python train.py --num_hidden_layers=11 --hidden_size=512 --num_attention_heads=8 --num_key_value_heads=8 --head_dim=64 --intermediate_size=2752 --vocab_size=24060 --hidden_act="geglu" --norm="layernorm" --norm_place="peri" --norm_eps=1e-05 --positions="rope" --rope_theta=10000.0 --rope_fraction=1.0 --qk_norm=false --attn_scale=0.125 --bias="none" --tie_word_embeddings=true --parallel_block=false --extras=["capped logits"] --init="normal" --init_std_qkv=0.029 --init_std_o=0.00618 --init_std_up=0.029 --init_std_down=0.00618 --optimizer="adamw" --learning_rate=0.00102 --lr_mult_o=0.657 --beta1=0.9 --beta2=0.95 --lr_head=0.0219 --max_grad_norm=0.5 --warmup_steps=251 --schedule="wsd" --decay_fraction=0.386 --decay_shape="linear" --final_lr_fraction=0.0 --batch_tokens=131072 --max_seq_len=512 --doc_mask=false --train_tokens=1173000000 --max_steps=8950 --dataset="wikipedia_en"
MLP neurons of a small language model. Each row is named by its layer, matrix (gate and up: input weights) and neuron, and shows model dimensions 256-319. Each number is 200 + 40 x the weight over its row's rms, rounded and kept within 0 to 999. A neuron's up and down rows have the sign that makes its largest values positive.
After each neuron's rows, "fires in" lists the words (lower case) most often at its 100 highest values on Wikipedia text that the model never trained on; "fires on" lists the tokens most often at its 100 highest values on Wikipedia text that the model never trained on. A number after a token or word is its count.

L7.gate438,173,175,195,238,124,193,209,214,240,258,224,207,202,197,206,169,189,74,188,191,232,132,210,270,191,296,169,192,262,241,168,176,199,191,206,175,204,243,285,200,125,178,156,140,208,179,300,207,252,218,148,166,189,242,200,246,258,240,125,167,176,231,203,79
L7.up438,237,186,173,183,217,176,98,199,208,248,160,141,165,125,235,180,235,213,156,156,268,183,202,268,176,285,187,197,205,190,220,123,201,172,192,192,210,189,279,238,179,239,98,249,220,211,182,243,190,229,249,195,162,202,168,218,231,153,227,211,191,195,194,244
fires in: "an" 90
fires on: " an" 79, "An" 10, " An" 10

L7.gate2732,218,180,121,130,124,216,243,146,253,127,201,201,239,191,205,162,172,217,175,184,211,279,230,204,238,223,258,257,130,215,151,118,205,232,220,182,204,153,203,226,143,207,158,192,181,180,238,175,200,176,155,170,198,189,192,209,139,188,170,228,238,189,235,212
L7.up2732,172,203,186,141,253,221,145,270,210,191,229,176,161,211,161,204,246,204,128,185,253,258,201,304,157,148,210,199,219,284,178,219,202,218,234,184,200,230,217,204,283,183,195,227,237,135,229,239,138,80,155,201,260,248,166,266,213,164,188,223,132,219,165,203
fires in: "to" 34, "in" 29, "at" 16
fires on: " to" 34, " in" 29, " at" 16

L7.gate1711,169,278,248,270,202,93,216,190,200,263,159,129,245,202,309,188,204,165,188,91,226,164,210,216,154,165,242,163,213,182,222,201,208,219,154,219,193,162,157,257,143,181,265,197,244,155,194,203,203,177,250,154,218,177,255,133,236,192,228,246,161,226,194,270
L7.up1711,215,262,195,282,192,204,203,237,166,237,225,178,200,195,202,217,252,176,224,185,217,216,181,205,230,148,150,206,212,214,133,185,177,238,183,140,169,201,211,259,118,109,282,202,194,194,231,147,186,156,150,199,146,213,262,186,195,209,191,213,179,223,200,218
fires in: "due" 38, "according" 17, "led" 6, "unable" 5, "prior" 4, "proportional" 4
fires on: " due" 29, " According" 13, " Due" 6, " led" 6, " unable" 5, "ional" 4

L7.gate2436,265,215,241,238,217,163,245,196,179,296,195,144,204,197,252,212,140,237,169,189,240,252,222,261,220,266,190,145,223,190,177,120,141,195,227,243,168,203,177,220,225,170,177,160,164,124,215,212,175,249,182,134,243,146,191,225,218,207,271,261,174,142,138,228
L7.up2436,207,215,160,197,137,225,209,188,209,230,102,119,233,156,213,163,162,139,237,212,259,184,205,185,142,166,193,122,185,168,209,300,172,196,163,188,241,222,215,303,147,196,184,321,172,139,224,223,159,190,150,142,173,146,109,134,217,152,192,270,247,248,186,300
fires in: "same" 26, "first" 8, "following" 7, "next" 6, "those" 4, "present" 4
fires on: " same" 26, " first" 8, " following" 7, " next" 6, " present" 4

L7.gate2328,199,164,253,276,177,233,185,209,233,234,221,234,194,157,116,234,187,248,211,212,158,166,194,217,256,197,164,233,178,239,179,221,215,249,218,207,210,186,175,205,226,193,163,184,218,182,197,167,249,212,233,230,224,236,184,204,115,198,202,214,166,200,163,207
L7.up2328,227,217,210,220,210,204,196,233,268,143,210,150,180,138,268,200,208,241,173,176,201,204,213,112,210,204,157,138,277,220,189,198,181,242,211,135,182,198,221,204,204,201,255,137,145,158,223,217,251,187,240,236,229,197,195,211,214,231,126,242,164,181,85,225
fires in: "in" 77, "from" 18
fires on: " in" 76, " from" 14, "from" 4

L7.gate42,174,193,226,198,160,304,167,221,282,237,167,194,131,187,159,155,158,213,164,190,185,170,197,251,281,172,257,212,213,180,163,105,191,216,180,191,178,217,222,111,193,189,249,201,229,166,156,157,200,97,159,202,226,203,252,245,173,202,174,164,244,243,250,215
L7.up42,153,192,273,150,184,204,274,249,176,229,162,257,215,213,205,236,193,180,149,149,231,132,181,135,272,215,188,118,213,137,211,167,255,178,187,267,303,254,194,198,176,185,265,279,145,253,188,181,268,154,227,224,210,196,201,115,206,143,169,215,258,188,262,219
fires in: "on" 88
fires on: " on" 79, " On" 8, "On" 5, " off" 4

L7.gate2103,256,255,269,196,181,160,119,184,231,189,184,191,238,116,194,180,226,177,189,280,216,235,225,218,216,196,155,200,206,187,299,139,144,174,181,237,214,192,172,224,257,198,234,203,185,193,220,238,214,103,285,179,232,203,198,180,205,205,106,253,168,143,198,226
L7.up2103,236,234,227,202,205,207,143,199,133,220,163,203,229,159,280,222,111,173,135,228,236,248,245,182,204,162,239,202,243,236,190,188,247,162,300,244,196,149,167,200,118,194,300,215,200,80,201,269,236,211,190,254,236,229,162,166,168,184,167,183,227,163,158,206
fires in: "in" 92
fires on: " in" 95

L7.gate466,200,188,218,137,214,165,207,225,226,172,193,192,94,221,221,178,146,91,154,132,136,235,170,168,182,272,185,252,157,240,245,143,268,188,219,236,219,200,244,213,124,172,204,168,270,254,209,158,153,223,156,183,227,195,223,190,120,222,238,190,154,164,208,207
L7.up466,214,219,227,179,158,183,191,213,300,210,243,146,221,253,172,221,194,204,225,199,221,245,159,231,135,158,203,257,180,166,228,251,228,115,190,196,176,221,148,157,262,178,140,156,219,194,202,222,196,162,260,236,223,194,239,169,173,264,216,204,205,242,195,212
fires in: "the" 25, "two" 17, "three" 7, "of" 7, "other" 4
fires on: " the" 25, " two" 17, " three" 7, " of" 7, " other" 4

L7.gate536,281,262,243,289,225,311,220,193,255,230,236,225,194,215,326,122,184,230,304,229,194,187,201,154,133,215,199,179,127,216,215,175,192,180,223,169,238,172,166,229,184,251,232,210,221,164,193,204,214,179,209,235,169,217,155,218,196,186,218,176,249,256,182,202
L7.up536,171,213,143,203,207,181,237,207,138,236,163,156,177,188,225,166,192,230,172,146,212,232,243,112,166,224,267,177,187,130,185,172,209,277,143,216,219,186,197,268,180,225,208,176,238,138,189,191,217,245,267,175,207,155,193,149,112,198,218,223,195,254,175,227
fires in: "the" 18, "a" 15, "same" 9, "following" 7, "that" 5, "each" 4
fires on: " a" 18, " the" 17, " same" 9, " following" 7

L7.gate722,213,188,163,176,171,181,181,141,234,167,177,186,242,238,249,122,204,202,194,218,191,157,229,229,164,156,234,229,243,192,173,206,133,94,249,155,216,278,218,233,239,230,236,173,218,259,128,228,201,169,171,181,156,108,208,220,249,108,178,251,263,223,200,202
L7.up722,157,187,246,192,172,191,175,223,253,236,186,222,151,164,157,239,197,264,168,268,197,222,162,201,189,223,236,155,221,204,126,157,173,205,225,263,177,260,243,160,145,246,230,154,185,152,248,202,303,180,182,139,152,205,217,234,202,183,225,175,151,242,140,108
fires in: "a" 17, "as" 11, "an" 8, "and" 8, "one" 6, "to" 6
fires on: " a" 16, " as" 11, " and" 8, " an" 7, " one" 6, " to" 6

L7.gate1826,205,236,193,251,229,237,225,211,109,183,178,154,263,228,224,151,223,208,268,244,235,202,234,275,183,205,179,209,205,104,154,208,169,189,212,185,131,214,254,117,183,162,170,214,249,201,214,209,245,182,208,103,183,146,261,216,190,265,161,209,198,181,192,111
L7.up1826,241,197,237,210,179,127,260,196,206,239,169,226,244,183,178,201,213,189,138,193,139,239,205,89,195,222,144,256,253,167,127,186,168,173,239,175,220,206,112,136,209,239,143,170,194,243,224,194,230,63,256,275,183,176,172,202,212,189,162,211,163,262,274,188
fires in: "and" 82
fires on: " and" 82

L7.gate2154,200,200,189,191,188,215,234,182,186,229,181,191,169,198,174,214,194,205,234,215,219,220,178,220,176,236,240,162,258,218,192,150,197,226,223,168,173,224,172,151,249,199,254,217,222,304,192,141,174,203,164,230,217,251,236,174,185,183,182,185,175,246,174,245
L7.up2154,224,225,196,193,280,160,258,216,249,105,165,239,175,248,143,211,216,184,188,199,250,199,211,194,161,236,182,198,185,235,185,188,162,239,231,206,198,222,201,140,261,169,197,196,172,195,241,207,183,235,178,183,129,213,234,164,172,170,150,112,197,233,167,263
fires in: "home" 35, "member" 8, "host" 7, "nesting" 4
fires on: " home" 28, " Home" 8, " member" 8, " host" 7, " nest" 4

L7.gate1115,175,171,203,166,159,208,169,223,181,155,262,211,252,211,219,168,233,224,247,181,98,193,184,159,112,214,185,125,234,168,134,171,239,201,182,190,183,242,274,243,255,152,187,182,216,206,278,216,258,225,187,175,197,221,247,161,246,223,174,227,204,187,145,186
L7.up1115,243,214,99,198,121,193,222,156,188,223,199,196,196,168,242,212,257,209,157,210,229,247,228,223,188,223,191,185,170,176,165,134,197,232,229,193,137,234,167,184,241,227,144,188,141,119,155,211,174,220,236,178,258,232,195,224,265,263,211,223,218,97,152,169
fires in: "first" 27, "best" 17, "top" 15, "largest" 4
fires on: " first" 25, " Top" 9, " Best" 7, " top" 6, "Best" 5, " best" 4

L7.gate2437,164,144,218,206,156,192,190,160,237,275,202,224,234,230,221,198,139,265,86,267,132,169,265,288,190,183,231,232,238,213,191,190,146,202,190,244,204,199,194,216,163,180,255,245,219,228,121,178,243,160,233,125,230,216,188,197,198,167,167,256,228,259,167,202
L7.up2437,132,195,235,229,157,182,220,251,129,169,236,167,140,236,202,268,256,147,251,206,164,194,234,198,174,188,220,221,175,181,208,142,193,280,178,206,127,221,240,197,220,218,179,231,189,192,229,219,141,183,193,119,277,208,185,206,177,250,197,162,230,197,156,179
fires in: "on" 38, "1" 8, "in" 7, "up" 6, "2" 5, "off" 4
fires on: " on" 34, " up" 9, "1" 8, " off" 8, "2" 5, "-in" 4

L7.gate817,266,250,170,290,198,176,92,165,177,210,156,205,212,297,259,181,167,179,134,168,156,185,210,213,157,194,159,212,296,121,162,237,261,209,132,241,161,242,208,156,150,217,176,206,233,84,131,182,274,183,179,157,211,133,237,183,157,193,182,263,219,161,235,198
L7.up817,102,179,230,270,182,186,239,234,223,164,174,186,229,129,178,190,230,197,216,191,185,219,188,149,294,104,227,165,184,188,202,236,232,205,236,189,217,166,205,239,224,197,196,211,217,142,235,189,223,201,173,237,111,177,236,227,161,206,164,170,173,137,102,166
fires in: "to" 47, "as" 24, "help" 10
fires on: " to" 47, " as" 24, " help" 10

L7.gate2124,201,131,181,111,197,231,217,157,193,150,211,240,235,183,181,180,241,192,271,156,187,156,200,174,145,192,230,214,222,198,181,145,184,202,219,240,124,203,221,137,112,225,236,208,199,180,274,229,164,228,167,220,248,98,189,241,182,196,153,267,226,256,234,176
L7.up2124,195,242,171,200,80,247,187,196,206,166,281,176,198,115,190,230,249,247,168,204,245,186,199,67,177,162,196,134,203,216,172,217,250,190,211,169,148,188,253,224,238,245,235,201,264,174,254,209,249,158,168,197,216,201,214,245,211,189,197,254,173,166,120,176
fires in: "had" 65, "ve" 11, "have" 6, "has" 5, "having" 4
fires on: " had" 65, "'ve" 11, " have" 6, " has" 5

L7.gate1332,167,288,165,167,240,146,180,191,162,309,186,264,184,244,201,200,146,250,230,237,244,206,238,166,190,296,233,143,210,228,215,217,195,227,233,216,190,188,211,191,132,229,193,156,249,208,160,182,252,141,183,220,182,158,283,166,184,167,167,225,228,200,168,166
L7.up1332,183,209,208,168,210,169,196,248,283,190,211,208,241,272,231,204,178,123,148,156,80,163,153,164,190,212,167,216,162,235,203,300,266,179,164,239,143,169,169,194,262,169,139,174,230,206,256,167,201,252,272,234,229,203,232,180,134,188,220,172,255,212,165,170
fires in: "the" 47, "at" 14, "of" 8, "age" 5
fires on: " the" 47, " at" 14, " of" 8, " age" 5

L7.gate2569,158,267,169,233,225,161,205,244,157,221,182,206,213,216,235,152,182,212,241,182,240,190,262,239,120,157,230,198,252,209,211,155,205,213,166,165,175,193,180,234,184,254,165,223,265,276,132,226,143,193,276,162,200,175,271,195,179,206,220,265,221,214,195,124
L7.up2569,219,177,236,184,163,111,217,233,164,186,215,217,274,247,235,184,285,161,224,169,170,154,232,117,142,235,202,217,202,205,175,179,211,164,220,113,247,152,196,213,195,98,228,237,233,233,224,85,181,158,216,238,235,177,207,223,265,240,137,256,237,199,253,188
fires in: "and" 67, "but" 28, "or" 4
fires on: " and" 67, " but" 25, " or" 4

L7.gate287,209,150,188,179,190,191,135,175,190,156,145,118,188,169,203,166,178,221,172,163,138,151,208,239,240,218,231,149,241,175,227,194,210,224,156,170,143,222,142,212,229,163,220,189,195,228,154,220,206,203,282,196,218,245,217,210,169,253,218,222,152,213,232,274
L7.up287,163,167,199,186,224,221,155,194,147,173,223,193,201,239,181,184,212,158,221,188,182,217,130,164,221,153,166,180,203,114,208,215,204,269,210,124,147,193,180,198,177,172,245,190,184,190,163,187,163,213,163,176,159,200,237,164,216,265,191,238,191,145,230,203
fires in: "by" 29, "with" 8, "based" 6, "via" 6, "which" 5, "than" 5
fires on: " by" 29, " based" 6, " via" 6, " with" 6, " which" 5, " than" 5